Weights of a small transformer language model: RMSNorm before each block.
MLP neurons of a small language model. Each row is named by its layer, matrix (gate and up: input weights) and neuron, and shows model dimensions 0-95. Each number is 500 + 40 x the weight over its row's rms, rounded and kept within 0 to 999. Numbers have three digits each. A neuron's up and down rows have the sign that makes its largest values positive.
After each neuron's rows, "fires after" lists the tokens most often just before its 100 highest values on Wikipedia text that the model never trained on.

L6.gate292:510498551487485468468446542452477472516455502560628456475525519488499496471534559491445477443495486525532512528478534496493474462546545480545459464433451452520533540516539446524500556483494472480481522479578445505510466484458456518502523531535547554573462428525508533520490482502518455547
L6.up292:449504509525450526493519514531490499478504445462485492486512495504540476433499435484493506492456513514431488431452486554528457528475495517452505586446496537451557539429463546506608477478582468561419499509456528512434505507494481511519429476469538507503509494454548502539459505517505528522
fires after: "=", " of", ".", " \""

L3.gate692:458488480511466438540415497527523449514494464530493500521466505569516521537513602527535458636479511428518486569507513561463542544550540511457485456453529547434560563552533445478462522547518467455512424528482517521462501570525535486461582433475556553496442492487541474558564490484545488493
L3.up692:485523500522436469443559537483511458559467494528512463503502533451456533521555498454449508488500539532593556594510517535549490484518454511499570509464453499561537509550474490556501530573433545434488503577407453462471527545532562517483502483456450419536479467590514526473398512461432425479
fires after: ",", "\n", " 0", "1"

L2.gate668:570539470549488527512492519480483476405428437508493519473517429542483479496540497510480512553485511528432535523514505449503546525485553492455542522458479451469478592506519494484500542515520496504471512358560485498477490455420523498522505560472517495546527488464533480460504454453543471463
L2.up668:580476476478560497471465474459492455495488549501529476492509532444473531466456543539485462517480468434526487553518492508523500479473413492480466423471555537480498523485610492555488566530487501536537541533446482537516492300518504444411479545471547459460512472487512484506496493451435461573
fires after: "\n\n", " /", "\n", "=", " ("

L7.gate381:464523570479542474507542546488506536546517543560472482460545506508505497515487533497509489525514429477431522503447469566530532522538475465478519451571491537477474488464481472503458407462522458448535478447474473484497577457585486602504485456437476492536460472583479552418460477535492517451
L7.up381:493466504485497510494514487473536465554523525569437497496529611456535513465504508502531536475546560486521464540531452454470511505529496531490507495527489526446409450501475459462412486477530520488542413461506499526582552491528451518542480524502504462496472521579474463478509525514523462443
fires after: "\n", "\n\n", "-", "^", ")"

L7.gate303:503546515524508498552460558457483532514517452433438499590485509511580506508553524538481491535548481519437570453496463495515397513425522540477539405478534502482490530491493521473525545501445479443478524445526488503503551590499538567511534454536525494587580545487470443567473558444524436517
L7.up303:495445488499473490496485441458448431508541478541414513570463494510508503563595532532481569527473420536504479494532452475514482477516609450529514529483549485518458507425579549459495516490503498459462479462522467507459483532463574571467468560519428541517499468500502501523522517555506438461
fires after: "\n", "\n\n", " Votes", " %", "{", "|"

L8.gate264:533449540556470542551501518484499506462508428529498505464546476448569503487470477552486463508518504535542491585510555462555530455517564476534415548517494525501548469507485448469470459527412458517552527546523454540501533432494518523546534508527511435553562424459549445473522520491488476442
L8.up264:510490551440528490499462589493458599475532503475540514530467526489531546523499513511504484487498495472537558531505507541486418448532465498507547574487525507505466449478505584543525490513449494471471554468491447571558531518544492521549496493456556473519512482523483529574465522510507498445
fires after: "|", " The", "-", "The", " the", " |"

L2.gate525:556499467501451445442536546463550494553435507509507455556451556509431560560476548552485481561512508510544535586553532516487486521508529541446424540437531538500518513427521551479538561472516351536520463559552504400487532527477569476509512505474464497528567514492471473470491493425518501402
L2.up525:460437492541488455523523484455503415517525523462523493477489537514489373516468452531511492534529535445516517512455481491556438520454465490507437412496496472533385529524476470484504472559524494483477522574498524475553554513544461498495500529466483514425507453522422449509498525567549517455
fires after: ")", ","

L3.gate246:457491485560541553513464445580532483526450571501452521482503454512508528435503488527534491533503436524521498458468508530572567484552503438463602487440575441499541506549521455527523477493493481494445366456516537564407460525546527532453552449496449466482559514580511517510457507453503514495
L3.up246:488577513466535522515478419527495414556454515557514544476474490529491464442463542518420502530436516532492530469473453510498504584518436498525607482472553468546518573576504563534567536495532444482448494455440556560436407493534556449496506466554467456495519537522476478482471534460520474493
fires after: ",", ".", "\n\n", " that"

L3.gate337:520396532477519602556435475451554511479495515520497443497540405450423492496510531566523499528458527434439533504503477520416503539528459525467499434497449502477495432472441555516527469531475435497475474417530456533485563509513533506549546461545512452528459401512529444512487544464482493492
L3.up337:526419414542548539492505521540504533422564518468524436503547537446452499489553522542471536472507449457480551564530559495457515514547576449478539541484504543508548511476506513462554513472538504489506505478558549515517516513537453553536580495442548597494559442494540504467471551532513474440
fires after: "|", "  ", "\n"

L2.gate576:458507467499520478518441517551502465444390468497456504521507524526485439486566557512416562506519552572468504509457457469458482541532494450505420424508431510503494490508462493517457507472482508480523543452563431466454493482559543550550509433500511480495547427479541532536517542446544443443
L2.up576:533541487549506553481543492524506456511526459529520563552557624474451496441506468513454510467535524536490548489539567551515437451469650476538491510537525492461511504427504511465558516494527504491481517507427479542495475484424488513498503517492504491453540495482563506467500482463472481469
fires after: "\n\n", "\n", "="

L3.gate277:554486483518499581555483454579506514498451419480480461493482518544521475524503524567498406530504514533577495484487470507482475478512465476499534487500515472510565589520514559518497468497502463480477484519506493532471494465544545526449498518530509526438531520494536472472548470533475480473
L3.up277:467560526545521482521472498527459501502485590492489547448518442435460571480469494468450531516482436527427499470499549525522475481452552556514562492499553511509516488588534498546494518422472445466488533500476506576532515519505498422528474551440551452508494501533461498450454478420450504471
fires after: "\n\n", ",", "\n", " and", ".", " but"

L3.gate425:426467515475489485498478562492471567512467547505508410486554381530516511549536479553490456529437475457517499556497557474510544465476539464493458537538462471540529576457494595485529529516554476515454516483451484463461599496524493470506523557524332529482515515550471462462457444486540490476
L3.up425:520440483494427491472479471535512494529515469479594451404469515496512471526529501569465518511564482537545533516489499591461565479493561488527491532462477487503511464548495475444603575498523511583528482594485487451521446504493508535508455487518419498556532459495498427486492541499533532513
fires after: " —", " 2", " 1", " 0", "-", " 4"

L2.gate552:453543464461531511408460477461534428540430531507454454509527493452511511479468496534527484444559462422512447475485532547565589507517462546508481453456504468470495519519516436495504577368514463453454507487522560430525486475485542527503526539527581461503547417532529513493558474502404485460
L2.up552:473463529510486552511515469502431582539445459514526528530548501487511403526452494492462462537510470450430514501516460522608511446467489541538437533537485469503540500467483587447488591412494505426482498421550480500462504528549487510503475503554545502506509476460456482444471533506494536446
fires after: " =", " and", " became", " made", ","

L2.gate446:501487495487540491479571558461533457513474452505475498535452544541435522505479555407479517495498553531516500458601511489521424504505572520420540522525505542543474479481519520495519480512518520587457529482499488575428490492456459512556486535507517523497507558463523514524485562506528473479
L2.up446:492504483425491479502481520490447529470468498493500495502499535532432517582510494532521504568566541500497493434497577497510482516530534578507465499563484544516566471515508509510452471431534549448479527475498450486550491539493471561507480512473468534500476395432455536542484459460551425501
fires after: ".", "\n\n"

L2.gate15:509527568507482493506536519512535479514399545485531554564445487519517448477494454519455497466496475548490526483509473480503453540522529587465516476498450433511505503450527475472439520462503429447511469366478411538511532503565521548550437481491483528552482510490423518512418571494512485476
L2.up15:494575463547493547550485423603508490508532543459536483535551436521506441491506528579492493498526490570488571467509459527551492525449533518503470447536393550472542522417520491471439424448483461490538511402453518574526461582498480491480537500536512527513520495549463509592514493465471443443
fires after: "|", "\n", ")"

L2.gate400:452498482473523475476471480539500535525496449520464485474497454560490530520477547493478443545504450479508531410503510485436426493591509491515503433540510416545494493517464487542447552538451489501437481528516483402537405478509554511412523493525504554526397534492575521527436476532520529525
L2.up400:443564504545523459514544541573494458541509481488412484480498522542563501546490629467425542553512455502538501539557525486399464496435528498470529466565492595515430472463475526534519559580461532545463598532460469517432460519465532498399458493542485522492503488518563441497456510535518531562
fires after: "=", " mis", " |", " hur", "du"

L3.gate649:453578564408518492432497527475550529536528498508418495457501537518503583510481525562430470508468547572438442562524483444489494445459557528567494568477515472478523511527488554476468425511465428503466461513511546536528490461476443421492508421484529533563447476491464475553473484415464484499
L3.up649:484499477429489424466407549510494413469526455430526498488476475514474560505493475566479453574581531473426483517560520532552519478586442499481497500505428492457521554527509508497496517492523502474514456447474490529536564504464462589548488494488507503497560473471429508476561488432504454488
fires after: "\n\n", "  ", " Date"

L6.gate53:577522516434476521506535491503456578436503523523437470471485494477478514500527555516567505493504464462439476527556477478509551531510519508465570531529544436458495496474489540545508455484578518520529482419534518482499403530554546510537536484486466562469483397486491572485464465480482495490
L6.up53:551461473393487529480517554552517498459496458521453461523452480478552511502456501544446462502520524501536469539564492463503478430462542548449499526458585431519446507503511513532520460504502559497523412465476509525467499483527449455503442512522540518460469543462504475395491494559498432505
fires after: "\n", "-", "\n\n", " •", "|"

L2.gate159:442442512496440525477449622518479449583514523513474493508563541578453470499466597517518506477524543453463497566543522495465581431505509502477412496487501544519469534565537488435556512555565485522477545538473526481515457526454565489486448579427500512437499505533523475432422517431469458448
L2.up159:484442494515397518420422503523480475526458427510511511477478455585502523552523512476523452568449525546507563584508595514556481414506562529496490503510496526528479535493519528545497516551507513517549486564449518485541423503507516519488513496515539498474489484494532512465486486436457611485
fires after: ",", " and"

L6.gate110:467518544485490468513542459479549434550485490495505443505519516540538484527510494501509414523519513478588483540479518549442518525529581566485469471509579447471565447564552543478577501516518518448522529459502460579505524543504534489530469552520460477415544449491526442506526568565559475487
L6.up110:532507476433424499465521494488540470565544514516498502493508486570525460521515429498463490471458425490471494548442508469476538498488497456551515455467509557533519479523489585493519449558560468451483514443488489498532470526446423569549524490510503471448521517556499501569486505516484429439
fires after: ",", "."

L2.gate50:443560560443478474475501476544545453500460534502556445442538510406499448476478476534471454492456501556488513526509501484448480507444533463561558563473490527476527463456548501477497369465529488515501519484457427545521501454524515596509494464516542473453559482441480522486482456503519485515
L2.up50:536506429504489437522423478526467557485515549505524526476534542539523623493509483479443488463540505505544529526523457529485491519599410472455470554490524502471486489518526521540549515439475513461504501484474434453485520479459467460457491495521528483565503427530425511522573516548580459515
fires after: " the", " inst", "ti", " Loss", " The", ":"

L2.gate609:490502509504492542517481541506496496463490520554430512489545460549444470462490497551493600455509567507475449497496539507479499539483438555550457477491496557548461430499539467533440527473522472565496536438547512507543500432507471541486554423487518472487369541620534497561550532427524506529
L2.up609:509468526474530523489545474495480588425550531538469497493498466551494489515430516529510547506462488495471483459455498497496451486506536481479396489503469471586461557512465493487482607474508504494471442428537459556504522481509492494514543490480582468475434526575528477492528442466493514534
fires after: "=", " |", "|"

L2.gate271:489525510563477499507513589518392453533410428496498494536507516574470518533425599457413438526499480541516477520550486507443491502490497480535579469575501487523477477520455515422459472500554491451437539537528463488537527526513532544456478489571520473513458475471417539444545581444441482454
L2.up271:528452513567546469534490538528470513505518495530511483474534580511490591554470479490487468431505511484525472491494481555490502489478494534512572460460539442532575451620461551472520500432490448521536492594464451455464530506502498409459521511528560479487463549524474428577534519553513554495
fires after: " =", "=", "s", " career"

L3.gate686:463533519506521598461496469546476507519480577541458555516550519538479586521493487534551482516468540486471453408501491518453488501498449507580527441528467453477493489468464475491459566478527538568477478477524542502546509518547494508514452479574530544505438450532484476516519568473493479543
L3.up686:510549509467448490492462516549436535558523443489485473504409477547456518512484528485459476553534513405489452529550489500519504490482509569473528514506550520485523473468577525455525543497568524490502476543509534459436519507535434465479507475540541473433475466508416511538527462515443445544
fires after: "=", " ="

L6.gate183:453525525538544537481516402530481461529457503465486461509524489537483515505565513501486480498447509466470537501466555548468506448472484463445532420500489531473502451497565562494563490552475540493458571425508476550447501511513515513493508471459512422440478539475430492499549516475557520480
L6.up183:458566446467495515488566536434512479453540477448498521492476444513564533536536536466532445564472484465467479451497555501542586488491495497497469465446576482526516459560416506526448522496502508472464516460501498494479484537537450518512464491497542426497483473456528537570426558498507524565
fires after: ",", " En", " and", " F", "|"

L2.gate625:485392454548432498475424479521497555506449538575494477553483517552521487515530520548491461540558467479499554502451493475575528447523497487551452475422502433520536522517544460459576553483498466527464506464408426471499476529522466512465466545439508517534495489522495481503460492532529515498
L2.up625:514471435544502468476458535444485466607499494535558557481454523478553508544514522482489501484451549471489585570483570465507541470494507427554474470476541538490526510574485521498422499457571508433423506478513531437507523537563507494468497521515549473463481481493504497509470502496568478519
fires after: " and", ","

L6.gate404:509521562560431509539503499457488511517506511529511508430554522512475528526482457545499477498568568594524498436578487500491516562552463544447547547539502523475543506564583530592575495559504532505418494430548497591492446491572471511525491531488415544493474508521508561481480470495502458488
L6.up404:531451499474483542517527487464509481506530523540556505530503458435510526479501503482513415447479538523588533474439448509421525504507501545487516492493443420524451579530573491593502565569466514490461489516531479514454534487550538432562441549552452535545519445450527584540521532511506488572
fires after: "-", "\n", " defeat", " pm", " v", "0"